config = dict(
    num_hidden_layers=15,
    vocab_size=2048,
    hidden_act='tanh_gelu',
    norm_eps=1e-05,
    qk_norm=False,
    tie_word_embeddings=True,
    init='normal',
    init_std_up=0.0161,
    beta1=0.95,
    final_lr_fraction=0.1,
    max_seq_len=256,
    dataset='wikipedia_en',
)
MLP neurons of a small language model. Each row is named by its layer, matrix (up: input weights) and neuron, and shows model dimensions 32-127. Each number is 128 + 32 x the weight over its row's rms, rounded and kept within 0 to 255. Numbers have three digits each.
A block is one neuron, or neurons of one layer that tend to fire together. After each block is what it responds to, as a language model described it from the Wikipedia text at the highest values.

L7.up9:092116089094126153105127112058140170174167161138091179130090133122117143167085150147114089154137072167181135126123101149037158109146109055086127073170126116120181167173073117193155142122158110163127154191133152123064175130158129143184058130106147113114117075179144091137127072146118134175
L7.up51:128192101123127128109115106090133172140100163115190179116116154099141131144128093154096148123186073122137111121107122114086186161118137114082135092123197083130128164134127109150136197130091128120176138178138089111152109127095103104180135107130105129150149220161109094119131175121097151108
L7.up130:120137141174064079101158058120120105038139187111120107114110138142123156184153142066123155178168106125151103176109173111137125155124129128109076121147101106135163167161163089095143162155093062171067065114101108090135142176119116121130132176080046122124119102117089134126104104101095103145
L7.up633:087167174142169086160062123164122162124061110153080163079146140152126071112150085151134112140071122123127175123143122067149181123099080128072159140094123134150078099122187170165133130102134119163137104115204202081143107195067175126163132099075103074126134160100175146094106084115134120047
L7.up742:098185177083151115074125146073111108150139086187115105111077105101091194090100148086104188148178162091119147142102124111104159144097131172173129163103124073118130151120128149076085145150097104131112129146148123119131160078128212139146102153067110119124069168139083136204146103150125084178
L7.up854:133120140122110130134149177145163103124142146146140092067160111128128131201080159128164066139113143100158175147195080162089121136165123169130112090103062134139112121100210155117101114123111097160149143091165166139107137158127107096104062153116124148174170064134108171107111145109110143099
L7.up953:063108143089094137065135158131107126119083127072168139153136169118152135105111121145139091153128160138126111137029094066124166137173110159069076115155173121143164050128183102146116106167138076080121167099111094153157141188144092090119139097103137147137119126132150102135128102169139144149
L7.up994:067104118111120134091137102086138119140151124114122128087065085119156145162131174109131163123186099177075127189120094129116101103108121097133149070188137138168167139146181115169106160153130096104209115138124109170142178183084109135103127177116128101121123133168138124095095142067172103155
Responds to: Mid-name word pieces

L11.up1:120157163164144091152126101129129117096196088161080138081135136057138115084145119118147128136183115087146092146103125148112097124102135089141156102142093112163113174144142127081074071097125132122135147122154132145138206177117151129071069095166176156137115088078085116154098093145091153128
L11.up30:119124136108123133152113071112131171155125180133077164116193098130128141120075134113200175158124187122130136097139149125096119096115076105100113159100118106164134158099148099060127118085137172158076173123113161129147148109178128128140165109148064167101153122128112107180146131107111096090
L11.up124:171204163063111151071146158093091187147162089085107129154161091146195076117094131095139143158096090130225094097105154129084154146134144095136119177066134141148103140125154122130153113152138080131110159152099136142114159158149103058120087116126128174207144173083132128119142109143120120134
L11.up177:126143097138136098171074152138147119121102131102116123074119181155112095161075138169090109092138105153096081096127149151067139132209128135130128133074062110174127145128150175131060090191093152140075203162112146148157189109145112070130147131103144178120111184149131099140082131100164137127
L11.up282:105142079090095158143143129114137145094142140106133143094057160162162128126122144183121129134099098134129117129167140131094168107133133129128128162206055137141121125154156102108135179128190160117150186070144112116152144041067120091130120137103153115144153131124144128168105096066083141166
L11.up283:092125163134160070150143095103102131116132146128085105147067139178096097105172056129071115151124126104131115101130111138137184072097145114159121157173108106132110152075151120165119179158099146044099169111091076104106109102129141181113140096089109120163089106175179143118140161139143126164
L11.up304:073112124114083151162105135116078140174101089131107107099155177100099108109111127142147121104164116144154120095143144054133142152118153116146119146157063157187083161121115132109135130124152118091143141160156137135102054196138135074114157119159166167148168118141110156124080134162115111165
L11.up906:148140111161136206151125165103075113125110111123117195141138104105147085122102089179135165148149135119175116101119108111155137130142131069148137125166140101130108070147159153081092101124106154082166173133112187131155104101069106189045148113131058150123148124165149173160138146084122110136
Responds to: Table row line breaks

L7.up17:140105099144075080141125087140152111104129129176100127192138062127076080087138142176130166155158137104090108138102090159166179164124132108121121094109130157133113135132084094168153142114139147126140112131138076114150106132137134100164159129153129123170121109108099133128084162107118141128
L7.up24:089144168182076132116148086137109098101138125174099179116103152193093110103168158141089140164160114156113092145142091085150103096116146166099144089077050130069171169127156156141115129133110087132108108140103119117119121102143155102132175127121055091172170078158129187182159123055105145178
L7.up204:135127061098113131121134150153093170157189148147124129101139111123149122104166076142097071169143179130114113085116064140171152107107152153119072123103118147158097145166095099198119098094141116147132114065170146094144104122127157116085130099149086125052149123161104050050119186129109114137
L7.up487:175108186176073112107128109164119095108232161153133106174151112105166155122117147077139167128098074112091090124137135114123125136150146113139165203134095087136126110138157149175111157097135124133107081109167091061160102136123139137129143113174130100095142119113139114096172147127102110139
L7.up612:094127146130121130173178137137112190093144203215067131144057085093126098137167156155134128162123154137093140082146068158102106097190087108114126132133117053105157050066051139144059130119113120146084146108154097101190109106143165139125129116132135130110163122124103181092170120142103079092
L7.up688:142090142142139150105173159200126133105160130160096155129158135137070096096181135191127125161115117115095077166080063108130129123166175160129104129181150191082102125117101051086095084169153101124070151105126144160086147093151171121144137144042062107073117119085150160128118170181069093117
L7.up815:169124182169133075167166151170114153147141088148167165172118112126108147118098097189117166121124095133119087180044091143102181089128088156099127154124162101114107134127107094092106101151055122183089170091125109123135045125139095066125108130152076147062138152093061119125144158105153101124
L7.up936:093169112126097120133158103136122100175136125080136127133096056112145080143102111139120158131116162160128104116115136135118152072085143176153083100104103161075086180118149150163052087136164129133109119116138132123164157158119152105163190142111097108083139158132141102093208152143114131111
Responds to: Mid-word consonant fragments

L11.up44:154116102148110088188125141073137140185176099080144122078145120143148118159138104138170196113132105122130148110109107159086079104168139142174151185067179158165163142105178132132119167147132169102141125099054191129134145151129079129179101074134141101141178113145164073088155122176167107143
L11.up110:110052183144075135131109090096159147192125194172154226109108166165063097125185141146117080111185086100149081155131107093088112089124067121065132126132057136128102128134111079083101063075097110096111118078078152153121122118123193145170128126137114166168160141146133139121121122174141127124
L11.up145:122054129155137177091123139167117090160163136124108160118142124071153161082047163125165123140170167183057140145139153116144111129133117118144153058129127087147198119139126110138119136184107106113124076189174142133113143120151149154078088173133141192104117119088093115142138112135170143160
L11.up165:177133151114148155112159187123169160171157125124122111163140151084121141147113161148094129122132144119113153075106115095122136155098191117116163093212133169132173099124198138098170109064071108125115139135072102149139124128154160112152057173132096147154139140122119086092147169191156115158
L11.up512:132155128226070121087154144169113119110131129177151097137117205112079094136109083077084120146097152106142096186166169136142156092060102145177167097128106157161070120152166111093129161053136091079121105127110099128141185124165124095123127119109149170100165128100123102105098183099092119115
L11.up708:090137143134099056126113163161159164168178094049174142171116099110142092144124130151088128160112107119137091121164155146109111113166134136136125129124115184022151152172175175131093107097098124130118060195075134109118116085096147141127114113092107159170146198056144095117135139181096096065
L11.up709:100119118076175093129129165120110092155134192102148156159092105109110114115148142099081125091045138133107114105190112090190161088159166125135090132115164045102171168175118125157106139182130129135184170082166111117119082171083127108072168157137169133151121117103103099134124139142137142078
L11.up912:105100111058195106120156115178152142122173206115158139118120113099146078114103092168114170115136124149106094149121129169140157148163124099085117154098096087111139148167144129122122107107134149159144139175115115086109152112070071121109067109171172123204084162150099105077083153144091172093
Responds to: Wiki section-heading markers

L6.up400:115143135123150068157091122114145144165085066137163122148116112066052086108217066092186158109128103159154138131096103096059144118195170166125108144094146160103159155127097123110146125187124098091096109083096121089086159224117109123163141119068188099190118184105158128142146123137103162140
Responds to: End of personal names

L6.up350:178182136151115065112116101184131153131113192135110127112148125135147129150130123110104106105150078255097097078088124121102120129112142167137112179131174104104158125089078089153085044119092110168150106156099104149172150122138140148126117100135105105146134137085103114124109190138114118106
Responds to: Mid-word liquid consonants

L7.up59:114135132126147126128099121084148103068197175086109129145164090101154131086122127179113096165106100095125148090142129166131200162108140160093131132157141106131121138114081084160125112090130146110162185169091127112187107129170050043120127085114065130135105126093188190120107113036149119099
L7.up188:100187127121132097104127145201105093079100104149166092117136115093187103142145119130181174182114143122106102127125163141154041105141138110179125127150126091113103122161175096129096123144122097165193162072140100114136154132127082185086129139079073077125144089095111123200214116119118076169
L7.up257:134118090120096139122099205159127116090112080109130119114160114135145107128112190177095152139118150118105160084129087082139209166161083141112141089153102136131178088151120161148108098109135134172090128094090169104186167158173116097130151080107149130102096122110130132139147163090120106170
L7.up561:154128134125142170082093114138101096146095116102131114112082125112134160143107092106104162082117099156076170126159137159150166108140103119076108126092133119089192102139141149144119126164085135108162114141160141155139185130098184094089113126190157124078201146144153103114147194089140149122
L7.up604:137110149135162081138148088146137134091134109087163145100138147099157060121044126121096168115108091097132105101171134070183083088119087125102107188141102137119098067096149148144122137032124131152148141135049089155114127163132100128191096108089139089114175109154179109134202179140108121086
L7.up611:075119084093183177147151122078129108051108167183140146140144168127146112094116137105147118120123112065065184109142125167132113079169089094167114107135137152207099133118113123135104063129126133114103104085114113137074166111146171141108060138070151124216166144111103112135189144112095121103
L7.up1001:079130124161158177162118101108135176130102156143155126117109103170118151100106182149129132145094154130117130122138211143200131091173140100105108178147143114121123112133139107151137092132152129108129139140036077137096139039146150090118147153110071080115088156133141124182156124143140140120
L7.up1003:147117049172098127111204185166135118126128115160144098142117128112128094054124159135171095123119101131128144095130091135091169144122136203132138151142109139123143112082090088119098136112128153137186139090155147131090097097110132084105132152167165136141111121122078147186121196148093156123
Responds to: Mid-word fragments

L6.up844:153107151087179098121129154129134056092112110179129085054106077102124089113142140093078128138143165120152133169138096106173111122126182137146170087128106136134187087131103119133150108137086109180178081096133042139166099182121064127123130091095116150131126143166180112121092133128133155161
Responds to: Phrase-opening prepositions

L7.up63:160169113060094125118095138084122119099131172171163141075092152118119170061119170175129166109093146161152135086186071081135078084101110086114160146126107093167097099106131115134170085149132184119100105150182077102118141177142117101127133072094106135131092107148053112096138156134152121174
L7.up158:128086100137171128087106141144147173151147087152182120117120129104152062170097108139121195099110176152148096164146148161145129166041146116183100133128087170061066169157148070098146112097104154108152056117131133154149159059147103154182122082134143130157163137112125183144145148108096128188
L7.up266:137109179068095095116103074184180170066139080161131120127193109130179124128146143107143124101177118121163161111154082129123146095143156165159077167108083115131207160069132157157159138144109106165150163143206116142187124151146081160155106097170121102139137148123112173161160071146205151176
L7.up420:180188175148118124167065084173099102096085157084068141085123086133127115091102155137089214125109116106128125129126108124158121162112131129166125119100148132126102100122100087130151155151095143135199109109152104125160118127140099168116136147124102132103130124154157111133086100160137169117
L7.up542:210100092135114085090130127037165122129157144119089155094098096144083149174141091133118115123155124132129056107156158080114168110116191142074124055071120141170104068101177093163128111128084157171110133097109110149119142156120108163189083141138131144134171116160174122102148181101186065166
L7.up621:129172148079105114110118151110132108136118142155147105141125126157098109175111130072080104094069135145136131052132148152105140145074119138171107126167127144161127051145120098097209102192158162143108086122124166188095099098108131125082132152208122121124190155160159116128166131142163152158
L7.up863:092182125122133142040125128126155110142079206145133150190178058068100066154114105188138155099163160154122108159146114175170169084143151078124163160127107100176100135111134120165102165120144079112144105194173157140152162081116144105189123134061112166123104156166137185143123129075146126137
L7.up926:147171121121062055116146143149160078091094080164193110134180113122120139114092145088144164067141189120136167113098106103133139147113113132151059110120127115151155109136115136132156085116108201126159120098088147176174138114171131101190124105164142143175096118125216174149106154092109127115
Responds to: Verb-governed prepositions

L7.up2:116119082149163111163135098171113105127151171108130141149156147143067086135154143126132108143128117139084129072156138128150159152095121105090087145087126125112137134109196069094105168114181138124105130148114131113141124144186129107143192117098097152154140157106121113181171107157166158087
L7.up105:127110171101138083111138081082144149058107114136138095132111185124124139175103156180097080132152089082108109114113117085145132133100117087142112122109172146128184132176054078183134116151173228089170129091168096090151199160116178142146122088137114138080144169129129113106148115151186146151
L7.up305:147097182173167159198114173110174095162121171117066088094124130073113099096117139127109139158139122130093129124098136120140155121177092103119141094132096149142099130158156114170118086178191130098067131126172122104093161074078125153154124137152135166114095036114069130133122159078143123175
L7.up426:142109107089110177148112134136039168110140146110120125115104136105095160189099151174117100099135108117153114090111076086203161160150106097100078107092141142140117146093140125126125117149150120114091170071124123088182104047130127122108129103108095130097110099101151168158167145120107109137
L7.up472:130129143188162129093106093178191202111156116167148098159127186046084123076128084150169117137124131172136147116121166144169158134109126149130067085176207123103075057150058104143144178122120106141113123192125104120136169102134104121107137088137154157091103122097108122154161139123145076165
L7.up554:103178181120121110156134114105118122101150172131091111103175121100099148108136172170095139130111148108120128107142135112179068126096070099093135134149176118110126159144164157141159112148146145056137121127174156162146122117053151078090155109116167160094137161154131072180158130150159086118
L7.up831:113090085116196145196076061119088095142152154122136145132149160159124156103117125141147147157147129133138152095144084104155139103116157098152186090055134101141182146115177146142079096147174114131083118134087076117132113078182141094109174159153124178166155155101148117176126151151178107109
L7.up931:132123124106126164200137120098083135112159166151103104123177140091141104118121122156133093121165154147198083154129117113133155159096110104139127174147098144125104128079161092123091107146126142106097123107093171133146142080155137113083124183131172164141115109098124116164198157106123076124
Responds to: Line breaks, mainly after table rows

L6.up859:123124140161130067157044129142091083084141085121115156124085048066144093123119129129131097156132139105137082152086137169185115121108087158115139164093107095154155178099158138083177111085138041125169135129120134175167189139221123038103100157160124105121107144098151122097124156105135125158
Responds to: Mid-word pieces and table pipes

L11.up173:143163170115126103151163154134201174152149163125125106128151126067164091104133114101116156122132136130091149119152129140102096106137135108090145117169151130110185121122139143132184141149094114155097206146121166120080105172168060105078065143117113112190096200094180108158180098072072204110
L11.up180:122134123109143119099194163103100126085159143024139172075071107113148219098142124166171162154129106193130120127138107157119111108189124083173104167148152100079154092118138097111148083226090108123097107126195163115166121126116165083139128104097165130148196148098143078113118192117167162150
L11.up289:174164177141128091120105111133112090151113165165113217146095103141183145121064076146096062145203130119183091149132161157185137183056141138150140088094149203117111107139212143181125158152167131164088120171114132128139179095078158145119124074141100137118113100108142120131107133087096180156
L11.up406:150120142119170108159066154096100096120148134116204170177117159098111140150089160123117160160122082127086144126122135104128118084100144084081092113182140149099132152146106108098193118093163107095136180177065148052150168090133222111133118188159120120158109113078138132126105117112097114156
L11.up426:041119114104121110165180147128148114141104152097095082128096057096151132143156096104232124156130126085157169178163076082117094144120118127128073099124139148106131113101164072165111189123149130133203150118158134113144142118095168175165140166136108078081220126163147142139079088133163106108
L11.up570:172067195122094123081118115215104159092125124150123134089126142124174112139128088169116156155125161097149093142135106128083095062130143132114141172131150105085170101130171119079102220105100117140061151105157155082133111207162145130125102131086143139156154163151117100111098062078201158093
L11.up613:123131081133149080180134172133095132116090127115115091148148087116153172139131194204169141116155148143127109115138105158130097125192106141086145097132123166109164070156095124129143108134104208089150137112092112094132171052121221083135127118104129148159082169168147120128112123105166155109
L11.up692:129107122141115065122149154132130163082138114158145063138172087087179147112095122174131181136145039098133142132115060141095110171115098136112176172088189197135180175142103086131123061167154197071071105097098166151187099085127159114085122117114125133092110120187111086144151136127139152111
Responds to: Copula after subject, dates

L11.up136:131139107146144121101094116142090098116146171124110070113101144185120124080098168107163108131090154141079145113149124083127235116077173121143123149131114083192146113159155145149123113127070200094136111136116166110100146105097058109138099094128140126116096097173118150146153111149177145163
L11.up162:148140138169128114113088126106071173184140165127112129114153103142057154164114139127140107139115076136143090129169133155127214161109114138117112135145160090145154136097130149157139177096177066114065162073127120172121147048144080108116091125106191157126166135188116167151149091154119149095
L11.up274:148170136115161175151208105079171090130095093132124109126100045087096138125148079142134093068096075110042139118151119154145140104113162167114104084097117123160104108137159162179125150108134137111157159113192113107083090070119089161170163111098086058134185147105158141098125085112142172121
L11.up313:159117090086186153158050094163105110118116137165119167086121098136119143103085168157110151150098084221098125142121116184141138143086127125118155139082090121152122086181189114177153134147110099124104058113077110137064103132136110096115117149152069147101146078186119129147075102153147124171
L11.up499:121164147091145126136122126130143111133102072114101157162143035082144150183143097101137136081135103097112098103180169177109121113109174156111147139089127129183145120129132138108122152052180136151139145118179158114103115037155168119125110157111089182086088193123120134106162087151145176180
L11.up753:114135109160163141137146090146119114125137115177127171054115163159059089096108101151143181076124143118079089105126126155155113145150161122153104076106087110150113131185122140115127177109125110152109163105129098083128132100143115103103152120179105135109075094128180124142153137114075149160
L11.up874:109110087124148126141116140118183107115187158161100132117152166131085080119161069107104117109175127132075113103125132200094171180111190086147181090065112114077161145197126141148199133115088071226079161116102174107076095130076076130142121117134112085197093075158104143161109131088080147154
L11.up1008:160116168180137127127136107178109075100113165127122159097140070206118095101143111107140151082137111154134133101121131141166142123125140140161091096069130127164189130144113193126177152106142080130147129133107160129081047165129120090137160079142091127197101109159130154133139113130167092176
Responds to: Verb endings before objects

L6.up770:136131156121166099049120100108072087132160180115149164142128185088218135092163101113108135074121134145165133071128091117138085144130169137113115171174117118093141090162165140122102117133125141101140119147137114172119178140184126111182115117091153131146150174084122148114081135156129143121
Responds to: Mid-word name pieces

L6.up322:151133095083087111140131116098121071147110129115085146116115185061119110200100099129105120152130197167103107156164133163147087082121136168133074074116122169174152108104090106129073141146136180171096122119128154137094141144113097047097118104152106147152118123074121104074144107071165187141
Responds to: Mid-word subword fragments

L7.up65:147131148151107116129104135101104168123125138114066124081102079141149073104131122111097125088164157102130068075108131109090057093152208122173166135207132174146139128100118127175080135128121128085194150185150102142096122146189086113120113164188104132109128119111123092082084095131090149127
L7.up214:146094131151098096161210131120118150135162150104123136093105154113117106133123130139138140036153068102108101157158113121096079102090107157176158109128194147079126160139127124187121119143111108016122129092133144146050124148096138114146172111105140113134090183137161112141153128132178152102
L7.up280:135114126162089118153114127126113115114158148174104130107095172117108118177155063148142157130116124165093154188106122133094169113211080166127147127144118113046105072132136160103120144087079119117119138142114124172106108213122145065186141119151103130157092120116126156113151171149135176100
L7.up369:173116160079140135162221063099109099190142128150141146142131091156131112097117116105088138045103105142149089112175121100136161090127052115100111162121143091140126159117145089071130064152151060119146116192145077177136154166138102142126103139165122118121162126079164128157136172139169147165
L7.up448:196093130105080105097135180073120088158126134148104136098122090100115107135056135092135207139110124107124145176110084112071103144105128132130153102130136126029141069126140190134096119120147114120111101156160187131099138170121105098141082161112101166161095111120122124106123147135140174104
L7.up645:118161154145122130137138082145075093157118121116087103149104111170143138129169161133151162120149103159101123179143105118088063042158089125142139193154087137123149164116126105139069145134151119074124091192181140092174116199144186102068085125175119118147098098140101153127155107126148092151
L7.up778:135153150118124113102122095096117104078128108102105121153126126155085117118133134064143177133134097133089129120096144081118152176159119158139101127126104019149131096163153187173141101083114132181078142191105104119162163156125117157129120141094163129135121110092170177086145170089177110161
L7.up895:107092165147131116079160130074117117125111137119109120105121165156150120120081158146190174130215135140094149141088128133113132152048104150152116124146145185135132085109098099106145151079079142124125097137158093159146039102102132133124093120141159099094118119111202135147139119132168135116
Responds to: Mid-word fragments

L11.up15:099078117143081111134134140104106158182113195107166116160174129094133109138071125059084089140129136147152133105086196109195090166055136105055104112055163105189137058162139067133118131093151095097082104138147146107124153115159141117127094121121147090157141106159116126133121164142096107136
L11.up303:061085146176124146089132101110098144099080193103169114101068135107092130139164094079105114102132142187175150147136113141116122139136093166145102172209142098146090045123102130173159116134138127161143163162120140153179128134106118104064169115134144099119114102185158138130073181153159126128
L11.up409:170155131135106163131190143111114098092120154125146126133176137084136135171120109089085158151122106103133168119112084157117133148026122177138114089146133113117132111160181106098131148082115138134192159078131151099156122159141121145118148106135112100220064102173062129171148105134125157141
L11.up514:090168157125097132082134123119094076133116150120127093123117192117141096113179098084172134055114147085185104163113193090076153141108136157072114103074155152081194098107112072099116148146111160124101126144097128104161148147176173111088114121122112176152129148147112128118105137108136097161
L11.up808:087076134130075136060179164141084102095118147100123112141118127147182124135158098111149159109140164163190090097125066095070136142119106130107103111140121152095121098161186128167109119184083072144120145111081245139147172131152121144093169113122100134121093096139141116151171076114148075096
L11.up815:158101126179122100160099127052156118133108093105157123182095163142168060108190127132084144103130166137172130078175103122084104101108131192098150111160186127127170087157123145155117149176140148151151112040137100144125166242133153137136158075086132084080160176152101082164187107100155104112
L11.up827:073121081105107172164156149143106089144169124094112101130115109180125113100127109101139138137103156151131161106195133031130151143157162167093137065147116087104143148147150101086150079196176146094180135145102135135193124113087134064110144088157099138107122142125110098162155101135140140132
L11.up936:076093152097085142114138142175085099139112092127152138069138148057152097101159161091128149135163136064124102173063150148111150155113153202138122077175153137084119046134123084117167058162068122111097152110084126119206139136147123111075122143036173048164141130158150149129129137123101144154
Responds to: First-name endings